Part of a small language model's weights.
Size: 14 layers, width 384, 4 heads of 64 (1 for keys and values), MLP 1024 SwiGLU, vocabulary 2048.
Architecture: rotary positions, no biases in attention or MLP.
MLP neurons of a small language model. Each row is named by its layer, matrix (down: output weights) and neuron, and shows model dimensions 128-255. Each number is 128 + 32 x the weight over its row's rms, rounded and kept within 0 to 255. A neuron's up and down rows have the sign that makes its largest values positive.
A block is one neuron, or neurons of one layer that tend to fire together. After each block is what it responds to, as a language model described it from the Wikipedia text at the highest values.

L10.down35 [136 179 134 172  87 156 137 171 150 117 131 121 110 202 139 128 113 128 176 138 167 119  79 105 129 105 148 125 131 156 138 109  92 120 183  84 143 162 116 149 157  94 112 135 132  80 102  88 178 147 134 139 156 195 148 118 179 105 153  72 145 102 132 136 121 167 118 108 134 162  77 154 118  82 152 127 139 140 119 152 117 114  93  94 121 105 116 148  28  95  68 155 142 115 144  79 128 109 116 142 105  58 124 160 183 168 127 130  90 103 138 156 100 179 103  98  54  82 142 117  78 123 161  96 157 119 146 134]
L10.down134 [ 85 127  61 117 160 108 137 163 154 117 105 167  96 138 132 130 157  96 123 189  90 134 113 125 137  96 137  68 205 163 159 110 136  69 136  87 174 106 158  96 191 103 164 131 159 131 135  93  90 157 142 149 204 131 154 127 127 138 118 112 129 122 107 135 127  92 120 124  92 131 100 169 108 184 114 151 101 184 111  84 170 119 159 209 190 134 141 110  93 183  81 179 169  71 142 127 167 127 148  85 166 112 112 127 134 128 139 204  87 143 156 172  95 154 108  81  81  85  78 138 164 117 158 122 153  99 143  97]
L10.down147 [149 106 203 168 120 126 118 119 140 174 149 168 119 161 109 145 102 137 138 127 109 120 126 135 111  80  72 150  66 115  92 127  94 133 116  89 129 147 164  65 105 133 126  77  97 132 108  83 137  65 128 185 100  94 153  75 147  76 144 158 157 107  84 101  72  92 129  44 126 192 152 126 100 108 113  97 126 156 117  94 161 167 171  99  94 149 174 167 204 187 150 155 159  74 127 150 140 124 136 173 123 133 137 129 162 211 146 109 140 173 106 106 159 115  84  92 166 100 114 108 143  65 121 134 142 190 170  84]
L10.down152 [140 123 198 135 144 139 194 129  79  98 107 128 132 175 177 105 150 178 145 125 219 160 125  78 161 123 124 181 159 123 123  79 146 125 139 159  87 139 150 140 101 178 124 124 108 118 162 156 157  69 124 148  86 128 182 140  99  77 137 152 122 109 112  97 130  99 117 126  76 116 100  72 118  80 109 102  97  68 187 159 104  79 155 147 151 123 138 127 208 105 129 102 148  84 103 110 103 127 106 102 140 132 122  75 149 161 133 186 182 108 113 174  87 117  89  85 110 132 128 101 143 118 118  99 105 195 114 118]
L10.down246 [176 156 119 102 117 140  89 156 131 148 116 108  80 157  98 125 131 122 112 195 150 133  78 133 138  62 158  83 160 164  99 142 154  69  91 148 130  74 187  64 145 143 151  90 140 104 168 184 241 120 151 113 151 102 133 102  89 139 134 107  94 118 126  71 166 144  96 114 170  79  69 132  97 152 120 153  86 159 107 113 146 128  83 126 170 119 171  93  79 124 166 157 113 123 117  84 138 147 183 115 142 136 153  97 120 112 132 125  74  88 116  70 103 116 188 130 188 142 151 159 166  97 100 127  27 103 144 138]
L10.down374 [128 145  44 143 177 180 156 106 119 131 100 159  57 216 192 157  86 130 189 191 108 154 116 105 114 141 117  89 164 176 114 158 109 155 146 186 142  97 159 122 168 121 156 117  90 157  74 123 161  88 150 126 126  96 166 115 140  78 113 152 169 155 105 123 139 137 145 171 143 122 114 114 126 152 144 125 120 142 107 111 101  90 140 127  68 147  86 105 152 113  86 107 121 221 124 150 132  98 112 114 140 132 141 100 116 164 199 159  96 119 131 101 111 111  83 159 159 156  97  88 175 129 143 169 110 145 111 104]
L10.down561 [105 103 117 148 101 163 179 160 118 117 154 167 145 166 170  84 162 203 119 122 161 127 130 108 132  50 166 170 140 147 108 141 173 152  81  97 156  98 131 129 143  81 101 153 216 138  60 125 188 187 164 158 231  73 152 158 168  91 169 120 117 112 154 115 171  95 176 124  89 125 125 147 133 176 164 144  91 176 134 109 115 150 160 118  76 128 130  56  86 105 187 159 105  79  98 117 100 103  98 164 108  55 104 151 147 131 162 133 102 151  74 158 161 106 157 160  76 167 110 168 133 132  80 131 133 121  95 115]
L10.down722 [106 123 105 157 155 121 130 157 115 125 109  91  96  86 120 152 126 168 113 129 143 104 168 100 100  81 153 141 124  87 153 154  99 113 177 172 126 135 172 124 188 114 147 120 119 133 134  84 118 120 150 133 171 150 178  79 178 144 152 131 113 100 130 150 138 124 126 160 119 148 100 119  83 108 124 144 164 159 125 165  96  85 156 203  94 111 124 178 115 116 112  59 124 180 174  92  58 131  87  77 144 149 105  92  54  75  67 156 119 165 180 156 109 121  82  87 112  31  93  96 142 152  96 117  91 139 197  97]
L10.down746 [ 96 103 143 159 158 185 184 155 144 172 107 149 131 172 115 177 127 149 150  89 149 210  80 128  90 142 144 145 107 114 154  76 192  80 149 163  90  87 179  86 145 162 128 110 104  76 138 124  80  93 120 137 123  84 135 103 162 160  98 111 126  86 112 106 141 169 115 119 141 126 142 146 167 133 117 113  76 181 137 126 122 164  86 134  81  73 120 188 101 111 113 130 170 110 213  88 159 150 142 159 137  76 171 105 126 165 197 158 203 174 114 107 117 144  90 154 104  93 164 113 122 125 119 139 140  94 165 153]
L10.down792 [111 121 117 106 168 122 142 101 215 149 134 123 132 147  87 170 165 127 111 155 169 158 142 142 153 119  77 109 126 142 140 125 107 117 185 152  98  85 102 183 117  77 140 125  78  70 130 114 120 158 169 115 146 143  83 134 130 202 120 172 102  47  63 158 114 129  88 158 137 113 131 128 207 141 107 130 138 155  95 135 113 167 137 126 102 123 156 134 116 116 126 109 135 107 106 115 159 161  51 127 165 145  89 116 137 116 145 112 104 176  57 105  81 125 165  87 110 101 130 178 155  96 160 133  97 130 104 134]
L10.down861 [114 164 116 159 119  99 126 127 116 140 125  76 117 153 103 133 165 119 182 113 143 118 164 133 154 129 105 150  99 170 195  73 126 133 169 129 160  94 167 134  96  91 147 161 143 130  98 137 117 115 110 128 109 108 156 160  92 103 152 119 151 156 135  78 117  85 146 161 129 137 119 100  82 183 107 125 127 110 109 104 144 148 166 171  77 133  90  84 121  91 175 130  99 170 195 104 127 139 187 116 103 135  98  93  99 138  88 105 118 185 147 104 105 121 121 119 107  71 106 106 104 128 143 147 105 115 127  86]
L10.down864 [154 109  91 121 111 156 115 121 170 187 130 168 130 121  92 118 143  89 136 111 116  73 129 166 182 143 108 104 134 202  99  83 131 116 117  72 107  96 124 112 156  82 165 110 137 161 182  92  84 149 147 116 125 141 114  97 139 120 122 154 144  66 168 177 148 139 148  82  62 174 171  99 119  95 134 131 139  71  84  92 121 107 154 143 149 119 107 166 159 117 128 104 135 109 126  96 127  46 132 115 120 196 160  62 115  70 173 159 128 141 105 120  73 141 130 159 120 105 166 173 158  53 143  81 117 105 136  55]
L10.down890 [ 77 124 124 113 101 120 115 108 129  87 102 161 137 122 127 202 141 148  45 120 158 129 128 121 116 115 151 128 143 127 122 218 116 148  74 134 159  88 123 150  58 122 150 178 118  91 122 114 114  59 150 146 154 144 136 116  99  47 120 197 178 157  89  88  75  93 145 112 137 122  91 187 119 157 147 131  68 143  97 185 126 150 150 147 135 134  39 106 103  44 114 171 118 131  81 144  98 114 143 118 124 152 154 157 149 144 120 115 138 164 123 146  97 157 163 132 157  88  91 107  78  65 196 135 152  50 129 134]
L10.down927 [186  61 136  96  89 145  85 102 176 143 182 189 120 133 115 102 121 135 149 161 164 112 154 158 169 163 121 134 116 138 187 181 164 119 150 123 132 116 143 134 164 141 151 120 155 128  99  98 153 123  87 117 111 114  99 131 133 149 104 123 131 140  65  85 127  95 150  78 156 146 127 122  98 107 115 147 141 159 127 203 123 163 117 152 108  86 170 145 103 135 112 121  99  63 108 120 168 136 110  95 131 114 156 179 147  93 114 129 119 116 114  40 175 133 200 202 127 104 175 143 117  96  94 122 151 159 185 140]
L10.down940 [145 118 125 183 120 119 132 131 148 112 132  85 156  89 105 149 144 181 127 148 120 155 112 104  91 125 156 104 138 169 128  93 105 124  68 140  99 128 147 112 149  51 144 183 153 137 116 127 123 125  95 110 128 114 115 119 162  78  89  73 158 105 107 102 122 139 161 148 166 151 108 107 120 142 124 137 163 166 151 170 119 156 175  94 114 158  83 104 175 134 148 113 140 135  96 178 112  81 135 205 162 122 128  97 128 180 125 156  76 121 115 105 159 101 128  78 102 109  77 110 122 137 183 128  94 169 119 113]
L10.down996 [167  93 129 141 167  92 124 220 153 127 110 168 137 122 165 122 137 139 168 146 147 179 105 149 114 156 110  94 127 114 168 138 139  65  87 104 107 132  98  71 125 182 205 151 100  51 132 124 165 123  98  97 124 148 138 165 151 113  56 113 143 156 136 154 139 104  99 157 128 176 120 131 141 117 173 118 199 114 125 101 133 124 116  66 127 146 119 126 173 131  69 117 180 182 146 133 122  93 132 160 136 145 103 112 102 136 183 129 156 128 140 120 115 135 134 169 109 111 178 115 139 155 132 120 125 125 163 145]
Responds to: Name-internal subword pieces

L5.down300 [143 137 125 138 113  91 113 115 160 154 132 101  97 170 147 172 155 124  90 139 165  95 152 122 130  93 152 130 160 119 148 102 150 151 119 130 120 143 134  95  65 124  94 131  96 108 109 150 129 133 134 154 126 138 118  80 112  86 111 148  86 148 144 118 118 145 123  39 146 155 151 163  90 164 136 117 146 136 121  99 206 102  73 108 102 171 147  97 103 157 113 105 101  98 127 105 105  72 117 117 170 133 158 131 151 147 138 138 115 149  72 177 127 147 117  86 121 116 126 190 123 130 133  23 166 136 121 141]
L5.down619 [147  87 110 204 124  96 155 133 141  87  98 118 132 148 151 107 146 146 115 145 103 143 135 106 163 124 151  98 143  91 122 134  71 106 121 128 103 132 105 179 150 143 139 155 137 159 138 176  43  77 186 103 167 105 145 128 132 119 170  56 163 142  65 164 137  83 117  74 100 123 143 178 130 172 159 132 130 116 204 141  97 168  88 115 125 132 210  86  86 139 112  71  77 105 152 136 160  60 139 118 113 123 171  91 123  90 166 154 145 105 163  77 173 113 155  75 152 178 167  97 125 102  82 143 134  88 142  97]
L5.down673 [134  71 119 134 103 157 147 156 178 119 108 126 137  76 121  99 171 188 106  99 121 109 151 146 122 184 139 108 138  80 109 148 136 145 127 141  77 161 203  67 105  81 141 123 136 113 124 141  85 115 106  45 210 121 132 140  78 134 148 121 100 178 132  91  95 132 174 124 131  59 143 111 114 162 138 138 193 100 105 145 127 109 122 132 135  98 106  90 108  84  42 171 118 163 178 160 169 170 143 139 132 125 109 186 103 120 195 138 154 107  87 127 115 122 151 119 124 159 112 126 130 121 196 114  93 166 144 129]
L5.down997 [111 113 152 139 145 152 172 178 119 164 108 129 161 121 156 118 143 104 121 107 117 170 154 106 104 137  85 119 140 123  88 135 155 113  92 105 171 141 149 135  73 123 193 109  88  97 130 140 221 144 141 107 171 120 108  86 131 173  89  94 110 102 131 116 107 165 176 148 141 200 178 126  68 120 149  88 184 114 113 122 108 164 173 177 128 139 135  94 100 159 102 149  81 128 148 162 191 159  96 128 111 156  86  97 147 130 160 101  88 103 139 156  88  81  96 105 167 167 167 119 124 173 113 115 110 129  75 140]
Responds to: Proper-name opening fragments

L5.down321 [128 152 180 105 125 150 129 124 145 125  75 111 168 156 139  93 132 104 160 101 160  97 136 162  91 116 103 148 128 103 145 144  80 117 112 114 143 179 123 165 174  91 114 130 130 154 104 147 130 172 137 147 106 103  80 159 116 119 124 112 148 111 145 144 159 108 142 136 180 166  83 156  67 134 150 175  90 159 132 245 151 145 159 165 139  98 116 156 142 113 123 122 124 171  85  93 144 117 121  75  83  71 127 141 117 125 129  85 176  84 143 120 125 122 119 144 152 120 109  95 143 129 120 111 158 152 124  96]
L5.down340 [149 136 158 118  53  95 130 142 183  39 137 145 133 166 132 105 137 102 136 116 175 160 107 115 139 134  87 109 123  85 132  86  72 172 136  70 117 143 122  89 130  73 185  77 115 153 105 137 154 153  98 169 194 116 110  74 182 118  65  90 150 112  78  82 134 117 137 144 162 125 140 161  96 154  91 112 106 142 111 154 146 154 143  87 125  78 121 164 163 104 146 158 138 142 109 174 181 130  78 135 125 143 103 117  96  96 147 184 108 128 140 159 108 110 119  90 170 145 112 145 106 173 195 161 128 103 111  91]
L5.down476 [209  86 137 128  93  95 123 143 149 122  87 144 134 130  83 120 144 175 125 143 169 143 103 166 146 137 148 166  90 136 145 145 118 104 121  87  90 208 103 126 157 115 164 115 159 128  83  88 134 104 103 157 102 106 142 140 110 187 163 101 127 113 183 117 141 141 101 194 143 112  86  88 129 126 109 144 133  88 113 196  91 121 140 111 149  82  79 161 143 120  90 105 113 155 189 157 147 174 131 128 150 141 121 132 143 181 138 126 145 164 149 101 129 138 141 127 107 122 116 137 135 156 105 174 137 144 134 159]
L5.down591 [124 131 182 162  94 175 125 111 113  87 121 105 125 153  91 124 160 124  86 108 137 125 103  70 121 155 103 156 134 112 109 159  92 129 150 119 144 178 137 118  82  64 116  90 132 171 156 127 113  97  97 145 115 144 103 125 100 190 166 128 141 101 112  65 156 114 118 107  98 132 191 127 114 100 150 164 103 104 104  92 118 142 104  84  99 186 127 116 146 137 124 169 114 104 105 108 150 134 122 138 128 214 132 129 101 140 161 128 168  88 168 110 135 114 170  75  85 138 139 112 120 164 157 161 106 123  97 153]
Responds to: Two-digit numbers in tables

L10.down94 [142 118 107 112 144 103 148 159 134 155  89 113  97 128  92 114  76  93 119 139 111 153 164 105 147 155 145 118 136 170 149 107 166  73 172 138 132 151 159 111 172 174 135 130 123 139 176 117  96 151 119 164 117 188  60 163 136 107 120 125 142  99 106 153 167  97 167 133 133 115 130 191 161 136 152 157  96 120 118 109 150 142 151 125 165 167 190 152 186 103 117 135 122 116 235 141 165 145 171  78 177 125 124 148 155 103 132 114 115 180 137 109 130 105 160 145 136 158 186 167 132 129 144 186 128  80 118 138]
L10.down111 [150 177 121 165  90 183 113 110 121 126 126  85  73 140 172 130 123 155 113  81  93 201 211 105 137 100 128  68 119 124 162 183  95 120 117 109 109 140 115 172  82 146 109 174 170 106 118 155 134 148 154 124 122 128 142 175 100 146 112 132 116 131 152 114 140 121 171 106  78  81 165 155 123 127 113 125 110  95  77 146 123 117 153  74 155 106 116 138 112 171 177 169 123 118 115 150  86 123 158 118 118 141  66 140  89  86  95  58 163 150 141 134 134 146 150  72 133  83 101 114 174 107 166  34 167 153 110 154]
L10.down170 [150 136 170  84 147 172 132  90 122 142 132 133  92 142 121 125 121  62 136 122  84 148 115 162 175 111 136  97 150 164 187  99 143  98 129 189  99 160 155 129 123  86  85 112 102 146 137 159 104  68  89 128 169 189 205 169 149 135 157 151  88 163 137 107 141  82 121 163 116 138 121 152 157 159 166 108 171 105  90 151 121  96 158 205  89 156  81 152 143 108 129 129  95  93 162 165 176 115 125 178 147 163  95 124  65 114 168 102 106 160 165 137 157  91 174 131  87 141 112 142 162 142 211  89 156 183 139 122]
L10.down214 [169 111 118 122 147 132 131 130 144 162 119  77 127 124 148 145 125 173 170 185 129 117 106 114 169 111  96  89 142 170  80 126  84 161 143 150 124 105  71 104  78 127 151  77 100 120 125 100 134  79  70 132 138 121  77 129 149 174 156 129 146  60 122  79  71 133 147 114 162 114 136  99 169 152 180 125 139 146 176 141  99 163 116 112 156 190 126 133 114 156 145 104  93  99 159 109 122 140  80 132 178 156  99  88 108 161 189 117 131  70 114  88  92 163 123 122 104 124 120 169 149 110 153 122 168 131  98 127]
L10.down311 [ 92 147 105  91  62 109  96  93 119 101 116 126 128 111 147 122 160 114 135  94 134 153 118 159 116  88 151 125 128 115  80 156 157 112 150 107 143 209 150 128 157 104 106 129  96 146  87 126 107 128 133  96 132  49  65 121 130 145 133 120 139 137 111 129 129 173 129  79 137 158  90  86 127  57 110 205  94 130 181 163 102 142 158 136  82  68 138  91 205 133 129 128 100 166  50 167 167 154 171 102  83 117 238 164  73 116 131 151  99 146 131 157 145  98 124 186  68  94 117 126 142 132 138 142  95 122 116 164]
L10.down334 [223  82 108 165 126 183 165 103 130 138 133 134 140 149 191 136 102 129 163 115 172 119 146 164 100 150 122 139  93 118  96 148 137  86 106 176 158 108 136 130 104 194 120 178 141  79  98 177 101 172 168 125 131 169  77 138 181 153  93 165 128 131 147  91 128  84 106 108 166 168 101 104 183 136 118 115 138 101  63 156 130 126 121 172 165 119 107  98 123 117 125 129 125 217  96  91 106 196 120 145 180 131 154 142 125 131 119 154 203 134 156  81  45 159 103 115 108 134 178 148 205  56  96 118 127 145 116  70]
L10.down452 [130 115 123  76 140 153  89 195 142  68 141 143 144 186  94  82 146 110  92 111 110 127 183 119 119 131 116 183 136 146 206 141 101  89 102  89 173 107 136  87  85  85 130 121 120 104  91 188 106 120 114 143 128 109 109 133  83  98 122 111 131 124 105 172 154 120 124 130 109 123  48 123 115 147 149 144 113  53  92 103  96 169 103 131 145  85 155 123 149 152 136 130 128 170 198 170 101 162 151 137 147 166 143  94 124 149 170 194 118  92 169 161 153 136  87 185  89 136 106 131 119 143 181  60 195 168 114 114]
L10.down573 [144 146 131 152  70 114 100 206 159 123 138 143  29 111 154 128 158 115 103 121 128 131 130 214  67 126 106 198 145 150 124 113 109  67  77 101 141  71 111 138 144 134  92 171  83 126 126 150 155 169  98  84  96 101 145 193 116 162 109 176 127 153  87 130  97 195 111 163 160 159 175 118 120 149 146 122 117 144 105 156 127  78  94 202 181  83 150 167 148 144 163 106 179 102 121 127 136 131 141 120 151 143 121 174 152  63 160  82 157 158 174 107 143  74 119 112 129 120 153 131 149 113 177 132 113 161 122 106]
L10.down636 [146 186 150 128  93 113 132  71 132 126 151 123 102 116 146 172 121 128 126  67 136 175 158 205 130 124 155 172 134 105  95  81 186 122 119 130 129 142 101 159 140 191  78  80  56 114  91 118 136 155 106  73 141 127 132 121 114 162 149 108 140 123  53 106  91 118 116 110 163  85 184 111 104 155 106 156 124 158  65 164  60 125 109 178 107 134  67 176 100 127 160  69  67  83 162 138 127 140  49 158 125 104 161 124 112  76 155 175 180 154 123 114 109 171  86 167 105  31 123 118 105 150 159 167 104 185 202 111]
L10.down637 [135 148  96 155  96  88 122 144 114 129 137  96 122  55 191 142 152 188  82 109 157 126 143 125 103 158  77  70  96  99 119 150 142 125 113 113  79 153 142 130 134 111  83 109 134 184 132 131  93 145 122 135 101 101 151 153  93 151  80 104  91 136  69  97 148 186 137 155 138 117 161 143 136  62 126 165 148 101 112 110 158  73 106 157 140  96  90 149 132 121 138  74 131 125 166 132  87  99 125 195  72 131 134 135 110 184 131  87 175 200 159 121 205 152  95  61  75 148 146  88 118  62 101 142  54 117 139 184]
L10.down681 [205 132 158 113 183  73 128 141 114  92 146  92 169 196 155 143 108 101 176 119 116 124  96  80  76  92 108 111 141 126 183 121 120 114  84  83 147 135 162 136 112 109 181 171 181 141 146 114 134 141 156 143 154 124 195 116 187 134  93 111  98 100 199 119 104 150 183 106 172 110 134 149 150 170  79 120 116 180 129 190 107 143 147 179  88 120 130 155 158 169 193 174 112 119 148 180  94 122  90 132 109 105 102 182 113 124 107 113 145 133 133 126  96 171 127  59 113 178 133 117 119 137 126 167 122 141 142 179]
L10.down697 [ 77 182  81 123 112 147 148 119  94 140 147 135 117 196 133  92 111 136 117  95 111  94 163 165 157  48 115 109 120 119 149 151 127 136 160 142 157 125 139 115 163 162  91 165 106 131 105 134 147  83 120 193 163 151 105 123 190 120  82 187 170 114 135 100 201  74 112  56 116 131 108 147 112 143 135 203 111  97 171 146 126 140 134 131 136 124  99  92 152 163 163 160 101  87 112 163 133 140 133 154 132 196  86 101 132 178 141 177 150  96 131  86 175 117 103 107 113 166 194  68 124 136 188 115  90 155  95 103]
L10.down728 [142 126 119 135  93 138  99 144  84  42 122  91 135 111 209 181  82 184  99  84 153 167 174 139 137 128 163 119 101 165 108  73 130  86 130 149 104 150 127 133 106 111 111 129 119 166 149 153 128 138 108 143 139 134 141 120 113 179 112  97 145 131 101 157 108 120 126 139 150 124 151 130 121  74 152 161  78 113 133 129  78  96 151  56  72 125 116 153  89  91  75 187 134 116 137 112 135 188  90 105 161 109 134 142 128 153 143 146  81 148  50 171 113 110 191 165 122 119  98 150 148 104 140 147 130 142 104 140]
L10.down827 [116 135 141 179 143  67 152  96  73 178 143 168 140 112 157 109 163 128 114 130 150 200  84  98 113 162 146 105 107 121 122 150 136 159 121 143 165 172 116 152 113 118  98 158 147 100  89 148 104 170 148 137 188 168 118 112 147  94 160 123 174 145  69 145 137  92 156 143 111 123  99 182 173 156 141 134  74 150 180 104  87 128 158 128 138 167 142 132 149 122  96  95 119 144 110 123 140 134 153 115 113 103 160 182 134 175 110 167 120  67  75 158 178 148 141  99 166 124 100 132 107 139 164  93  88 165 197 140]
L10.down839 [112 174 117 121 138 134 150 141 156 152 122 168  70 160 125 148  55 117 120  97 129 115 196 155 177 136  85 156 123 146 132 155 133 181 177 102 182 151 141 129  89 129 115 162 128 122 151 111  90  82 174 152 144 130 172  88  95 140  81 167 124 123 200 130  81 128 147  78 102 141 137  98 112 149  86 150  65 127 117 104 167  96 160 139  82  81 135 138 107 176 180  71 152 139  92 128 108 104  53 180 161 147 119 179 104 114 105 100 200 159 116 148 104 136 145 139  89 129 158 156 160 154 152 112  98 124 170 156]
L10.down944 [112 189 143 120  65 163 204 194 118 110  90 149 149 176 115  73 122 104 114 142 106 171 163  89 152  94  74 200 138 169 110 157 149 141 157 131 105 182  97 123 133 121  97  80  88  64 158 152 135 159 113  91  92 125 106 101 125 122 143 125 138  75 136 123 129 130  51  71 118 119 113 157 170  78  88  74 141 154 164 100  84 172 137 193 123 101  55 168 147 130 127 159 153 174 106 115 125 141 164 129 122  94 125 168 119 127  80 119 157 154 112  77 124  77  91  82 111  85 103 135 159  94 123 138 133 125 123 126]
Responds to: Table percentage digits

L11.down665 [ 92 134 114 103 132 150 150 158 147 103 105 168 135 131 101 140 151 143 110 154 178 173 134  69 106 112  98 124 114 107 135 174 104 179 123 105 183 116 120 121 114 112 118 102 145  91 133 115 133  76 147 176 189 141  84 126 146 137 123 117 115 143 157 108 217 123  89 117 107  45 153 168 122 128 194 140 113 122  90 103 176 113 119 126 100 104 107  94 163 159  40 207  86  74 115  63 120 118 174 111 159 113 100  94  83 109 115  82 158 145 114 173 188 180 124  77 155  84 110  94 170  94 160 101 136 100 131 145]
Responds to: Word-start and integer fragments

L11.down366 [127 186 137 127 143 145 141 111 162 167  91 177 163 107 104 157 131 150  97 151  89 101  79 113 142 139 158  98 194 154 105 125 123 132 124  69 121 177 126 174 141 145  88 137 113  48 130 103 127  88 137 127 141 110 104 153 101  88 145 208 170  93 157  98 157 100 176 110 103 112 117 187 130 135 137  82 150 131 136 108 130 134  78 113  93  64 155  85  79 109 125 106  47 196  94 177 139 206 133 162 124 114 138  90 196 125  81 130  91 141 105 135 191  96 131 123  78  93  80 166 102 110 160  95 121  92 133 109]
Responds to: Start of split proper names